Weights of a small transformer language model.
Training: a variant of Adam for these matrices, 145M tokens, 8826 steps.
MLP neurons of a small language model. Each row is named by its layer, matrix (up: input weights) and neuron, and shows model dimensions 64-191. Each number is 128 + 32 x the weight over its row's rms, rounded and kept within 0 to 255. Numbers have three digits each.
After each neuron's rows, "fires in" lists the words (lower case) most often at its 100 highest values on Wikipedia text that the model never trained on. A number after a token or word is its count.

L4.up344:158086096158112108087120137124156136149107097139166101104153096085090123072155111068108125115148137069105077153087109150139128082115120208056121174108189139130113074128167141102068138148069097167119091117147102126122069238146135116148145172146143073111099172146120108140119123117140128157093137082091119100163096091170117158140090183116090174195128113165133177123100147134137092163132
fires in: "april" 15, "january" 15, "november" 12, "august" 9, "march" 8

L5.up30:153110143088173130155122133167159129116147085104124097168162136119026130149101113103114089127130115161134127117102177109139158099139088170099082181152110139071111098117107151043098105099130148082149127147069093115100100107131149125170130162101070154167093154166148136155119114114211219166147074132085112109120117115197144108119177119076174143168146121135100092109182166122162076113105
fires in: "other" 39, "went" 9, "at" 6, "spent" 4, "others" 4, "left" 4

L3.up682:149144177180078102183177145205108158200103137110136113139076154149117114118105161052122084142134097180102124110136178098195147127116106087133159152091134106160064136186125151091157072113154123115133160120123085207151137178155172128113110137124167132119123143170146089138111121217113081135081131121134109114089075042135147144076110139077103108134107163124147142114119106102146122117193
fires in: "which" 19, "while" 12, "yorkshire" 7, "biswanathghat" 5, "when" 5, "meanwhile" 4

L4.up25:120109136177120140095116127111143152150099118115150064106166116073116144086142106051127102118144149093075104113091109164113101052126112204088118190112178136132136089105156150117087145115083044175133129155161131136159058197172153135121142142153126118125122159134140090178114139102143090155085121072093157106126118079158157133122070215130127157186149142150128152127109130118128128131181
fires in: "november" 16, "april" 12, "march" 12, "january" 9, "july" 8, "september" 6

L9.up846:113125180126116109145079134153193125127100138160159111076127114135089154137081136099096112127148114192109135121098140166136153115187091136142120153125169095172153142129082146103134097091124110111105167139104106213171172129099112127119126116126119144138148101200230116161092104189170084099128126128062144198122114082130110073072120133169078167128251138170121129140181165122144038173151
fires in: "also" 50, "along" 7, "all" 7, "although" 5, "he" 5, "allowed" 4

L10.up715:105119124098116144141095146143143151045074148091085072050127121123109146086177128148138042131164144107150156127140169153161164128145078181061069153143173127133135046134100107089179120080149085098115151096079116120154091133140144108096078156161078077160081193093159077158120124158169146157133138165150129103123126079109094143119173186076142191131169154108085152098135138095098131095162
fires in: "as" 49, "was" 21

L5.up372:144185079114101136194157143130201183130133146122199114140160114133089091148084117112131126139129133184134109088065186171105128112134062170138154145117142171208112138086128165090109055109071115140131184205096133162173120141114083120102161165132107176136152124138207071142091160135122170128136074095105110122136100186176121149173125122103174140122119172104034139100158135124100081084138
fires in: "season" 19, "october" 17, "not" 13, "several" 4

L3.up570:132118143125138118127083135148110117082127066149143061137120111116124159133109117136126106090130104115168114097139158126155202068158100176091146123125143197196101141102134135157171112119129130195080196118116099116120094122155105172068137182149143159128172182148125081191055103144124147147127111138131151160103083113152088153097127157071119132087123137144105142105101124115108139124132
fires in: "to" 29, "between" 8, "together" 7, "elizabeth" 6, "became" 6

L3.up346:125124173133161147154104103117120136154095124106146061071184126097110112094139131150151097135134088106162096091111137142131119140173115125052129131132096164109112161146075158094130131131108129151085119174161120093140143134119107097039115135174123138125124177160114085167092096163199114154070125105115123150103087145141140156123146134168129174138139164125098151157108119066158106108122
fires in: "the" 69, "a" 16

L4.up835:162108148136142124097157083129166102122127132111132133128155126071040170085143073136171088151191108129115125128090214145163216090135154133128156147122102100124181060111112125135114161102133115111106146076105116139134101121145104149100072085127166138139110143139218106173137151164134153171110104120065107173081036117140115119076101135150135160108112126132130159085178143130126127072149
fires in: "american" 21, "america" 10, "africa" 9, "african" 9, "against" 8, "office" 7

L10.up455:166125107137148091163097124079091131149074151080179103123160116103138137173074089057065117146110136176147090082076159127134134125123096107160106177158131099148127147074080139082104092134067131121031172145143074183105072188070126143090178109132116138160134150147136099198116092146180151180128149144135139100125143089178129167101083154153126175150123203135054132117094128087139111113095
fires in: "a" 33, "to" 15, "and" 8, "would" 5

L3.up602:147138126181128092135045077107145148120071150149110115102105085105078118162112046070085103166125142116151074078100118123149174106142141149085129129096167145152089145185147127132132123154136115130097121127115076173123131085141145099129127108132093083158131085130180092169115114133157110161070059169099122167113098122143144121139106104094107170142134074112153168106172115122124095152139
fires in: "which" 23, "who" 14, "vice" 11, "video" 7, "people" 7, "while" 5

L8.up405:154190155122114154144121046176120111112135079133147135026165094067135132194120089165138137151157115121167115128091162105088179094168110119077126090098085146099162090104143154093108148165162102151118177128163108141157110068130137131092113110157147141159126086126161097152139143113074119170148117094138119137142102192133109141099144137146160165159061105132076158157235154107094091084119
fires in: "film" 32, "first" 16, "films" 6

L4.up774:184141168143151125121141097161092143114117069095136068074119072083095105141148081152139123149157129086097147089148145116119118115206122164107093117140139140118157106132153131103061073136148065171132120137142111121130092102145154150113084132106166092116140129127122039197172091113107105147155128094115110104093092143137171115055127085166097109126067133122140148107198112112086093128181
fires in: "american" 26, "after" 9, "major" 8, "majority" 7, "america" 5, "oxford" 4

L9.up666:117127157132161164209169137169154103106125104098101142122127112156177162166115126134171103133146112081122097120116150123131204114133128104098109195082159172158107110132157127137144068103129117087071106165070105140123144140112152100161110132151111188155177140100151141142062057176156093135085112173196173123160109082156115181122113126085093170141124075111085189149147144108146091067137
fires in: "been" 24, "be" 22, "building" 13, "being" 12, "before" 10, "began" 5

L5.up200:115105158126182076159109141119087100098071141154137109170124120171111096098145135124092125105113099113123143134118158073235173124150124112119128165085150155146076121186152120135178136127128140136108121174071087125089146157135103099170158148122135121193152117151147142147070058144204134170114156196144110143113109050138125185126100182051104145076099144137169158155131153088140109115164
fires in: "be" 48, "being" 20, "before" 8, "became" 5, "began" 4

L5.up874:139178131120130137109133113162126149103084125099136110135080150074173129171152118074088086174127122135170114079120169160124159068156113117072142220128109137138158149143092157103154122105110110102178107117107082121109156118143182103105177093183126158144123122141169059128122151136170096173098072083140110103178151127149116084130157124133104113188164133135094111174096078122086143106132
fires in: "film" 39, "family" 16, "films" 8

L5.up193:141130162108139112147185170213132093102120113121161159120154121135082088150122088150114158098180096166165124097150149092128169108106149148076175154107131129086104043133191149099170075087114175093116120168095066116143097134088092107064131107112090092127141166210184193156099163066196120094164101106096140098158112115138090157095119108146149152101102144176052139146143148113146191150170
fires in: "other" 48, "website" 8, "highest" 6, "foreign" 5

L5.up759:188125098124126142148150117151073126100102096115148111114159080090149170118148153137157133169166171077120087129065134081139216158123146121118101164120138159094101100166122109139118134097142156170072112161143147173125115091109086143062076111123095098171095179148173100163079111144119159169084091225116121161139136120171137144108095193089090126087116094117129127094225090110082101083155
fires in: "people" 28, "population" 14, "pop" 5, "popular" 5

L8.up66:170159119149152089145098061106108128126100157127143085167101119077129122145160103076105118129119126138160075070104160082131169139138153142131141171078127165194114087162139107141119122116175109069111124126133115195091136058103090162133164130125097157186115106147151120158082123155138111145139073129089124138094110111148209126111069159064122168132090085108137155065120104141097138130167
fires in: "which" 37, "who" 21, "while" 10, "upon" 7, "what" 4

L5.up618:151117191091105114203159169202122151146168103133199103110176136148084121134058125128120147132148121133038121101164142144133114120118071166086151127148125137127153147079133153061096117085168136135151187147101055095183153153133158125117114199151146127154147142159132056148137055184118145143140126095120110100132115113173138119111150139094124142100108203168074107076123155128108158121137
fires in: "on" 18, "at" 15, "other" 10, "built" 7

L4.up246:175120125151173140115135140150138138188091117188169122101193114077105097118093056063125106118118115133151128084090134138125101114149138120074100163093139164124133111126127135114100125147081115108096132196136145179147132162055091053125152112186183145145114173153115190172115092129107157172106119084147082175188120152164131151126076149124151163155127180124077163132122136110155115132166
fires in: "this" 25, "the" 11, "a" 8, "t" 8, "discovered" 5, "s" 4

L5.up228:160192103104102158093124093128087178086121076146131127097125126099123189146109133147148092166172179157077120116150157112156140132191111166131158158108148200099153127153192095166055133079119114135066115126067124182166083112133170162120085127132080122183150117110170160115108093115103136187111114158146135097111114151092145116080102160117072136070184110140077138107168120140084159180076
fires in: "population" 14, "september" 14, "party" 12, "successful" 7, "pop" 5

L3.up174:094133157134163086122011123087120098094130157117091081126102096124130148153169088149059153132101130184115092063134110070183174123175091144144136179133132082122109146178119130116126124151165115120110158132119108199132164115131173118121149155170087123194115132119145157158120144207169152116046111205154130130149148077067098097158085139083119160144155167096194151162148120110136139074152
fires in: "team" 31, "people" 11, "texas" 8, "teams" 4, "television" 4

L4.up85:108107110097138150197127158113181139144121126183178114081118157133042165069079112069149063161178090115138119033069186095199136140144126084107121189105167095127153187113158133087121104115122058126075124121112086099088084164100134084135160155130081195128173127182152095184117134159182111121111085109084102135147120135134146166072111158106133212118135126152085178075098155089151099104085
fires in: "also" 29, "has" 12, "became" 10, "his" 8, "is" 7, "went" 6

L8.up810:135163182103151107172144114112124128135119117088121122143137136113090133126108052115101133172098120163102099097121147093170174154214073128166102170116102099150155091186089131085179091143149121158110196152135093109090142125079103086133090139158091146104101094148131151131099072171125185156166073157093143106149100111138137134083154176085166164127078163169099135104141134078188122127101
fires in: "to" 21, "and" 19, "at" 15, "battle" 5, "atlantic" 4, "atlético" 4

L3.up569:197128125179156137141108142171096146112055039126195120128214132127120143087091137120148107110099111124153111140153135131131120084098141157126142141126141153117090105089123179136107153145102117156122125239120104136170120131138165152141117137135174106092138137223163104167108125101145112159092111139061168095103115121137095101145159151135094104136191127153114105081127155135108072166143
fires in: "january" 25, "november" 22, "junior" 5, "various" 4

L4.up888:147166123160120066145111134116078165125122108161184123167080148168132128164091119130061126084097134150128038094131123100132170112118098122111136176060148119127103141134131130084121070149136102064075153122122101195118131153076145119146101155132082078174102145124135134116129076201147127118087050189120151117233114120101140170154089164074128116141138170149130190146144114124166090117159
fires in: "team" 29, "television" 6, "teams" 5, "time" 5, "steve" 4, "tehsils" 4

L8.up768:144133139121141129149150140154185107174110107135137111182092102154100116102103097124108102153101070077126082136089163127159203102140141128106116150122146127100087150149109142144084121128125098147105106133085099094127101154178101104153071142127129170156139245195180100202121093211130122113159111124118119123136096121121133140074140191058144128085203109119132202112113144160182058153120
fires in: "later" 20, "along" 13, "became" 11, "alongside" 5, "set" 4

L4.up186:132167156078156131166087136133119132123096124173212102162120177112136155088062103055136128063110125157112142078140129091160135081121116138104105191136199104139147144101179133108156089078121151074119143163086068103096126081106145143084151173117154167222135116221148164190075129090142110158133117124174179107189112077184128183136142127077132152140174156124104143101158122128154125155147
fires in: "where" 31, "when" 22, "wrote" 5, "below" 4

L3.up534:182156121153167153103133160087055126113094108139112086133113099100155134148133127121088062135107157125169114159126147152116178122149149210127141137119134197154130088073142113136087136143163104157101131121126110211115103155159108099080146140106184129152087157169134082156070138115089158133085078152036166133106133122109123151111174208141086153167145091177182169130165104150139082139148
fires in: "until" 17, "august" 16, "september" 13, "january" 12, "november" 11, "before" 9

L4.up323:161154205122126151100087099188099117100113097184146098033110150050077160141142101105115123195132121072126094131110146112094123045155138173060112153141080196132163083148109157163112109119105057110109111090104147173123070095097172131121118168183179149168134143113137073127132114163125109188104071084163109130186130160076134150121077132161178118140157166169133178065149126140115164126115
fires in: "film" 17, "first" 12, "family" 9, "films" 8, "fantasy" 6, "canadian" 5

L5.up310:190200108157155116153093070100130131130062107177117101126116110108090126152114118040104113146127164123105094128080156135114159079138113165159151167115167166131124126150163135182114125142162094111077139143107089133131134101144180095098116095136103113151175071155224129183121138103124055157121040168128155136120055108122151184102106151047118148106108080107098159115138114159140108177176
fires in: "which" 41, "who" 27, "while" 11, "video" 7

L5.up717:111166095169157119192119159186165115150086170146173129076181095122087158110097131149152092155127130107168123039095144108132127126136112133114100108131154115153129122130068134078165145103095105135144150153105097140125116109148147138042126120182109120118075098178136066156135104158155129199157082154105162064123111103188104167132061140117151156116096123172095133059100151116130160129184
fires in: "as" 37, "company" 16, "each" 8, "companies" 4, "contemporary" 4, "available" 4

L5.up696:123217162149137058140097136104122161052086110129133094084059115195078096097067134114133092186121134165102166145148150123166138100124108134172164184124169137148143139123122160089089066104132108127113107152067105156194122146105116118119127211142202094147146182199169116144108093111178101181121113176101201083131090118133100144170155158150056158168168130160086135104109114145132065144156
fires in: "where" 31, "have" 18, "until" 16, "well" 13, "when" 6

L4.up839:117132117141095129130113160147097114092077126145125085090153068162106158122119124103105140080168096161163115100109162146204140077191133119050098146117207153172110173115123098099193171109156125132121126124096114097102082154118156159101133133160093157095188165167126133166126127167216101115153115141146122101105136092189113153143135112061198151116129140140136141060099133105133119094126
fires in: "as" 76, "became" 5

L3.up564:185190132164131114138082121110100107139083138120150116085104086095130118142126106120056129137131158105173035078088127106177178086114162105132104121094121115123127072195121125133123109131084093130108124177091098195147100108085149107087155147124129144198099133136120168158147102162168140127134073176138128101156108116102120135151114149083178173120139119136151164120158153117110094057138
fires in: "team" 39, "texas" 13, "television" 10, "tehsils" 7, "teams" 4

L10.up758:151094136156154107119119115116164201103111137161119138093156150118094132160148099060111153100127099114065181124126180130091127114132118147202191142105114100124150113173172193143131092092100106061129165150072104147173123149090055125116153076181164111149105112149168182128077123099133110196146158144056144147111079114075148125066163110164104162157179136158060108120129161164155064139068
fires in: "after" 32, "until" 11, "also" 7, "although" 4, "second" 4, "robert" 4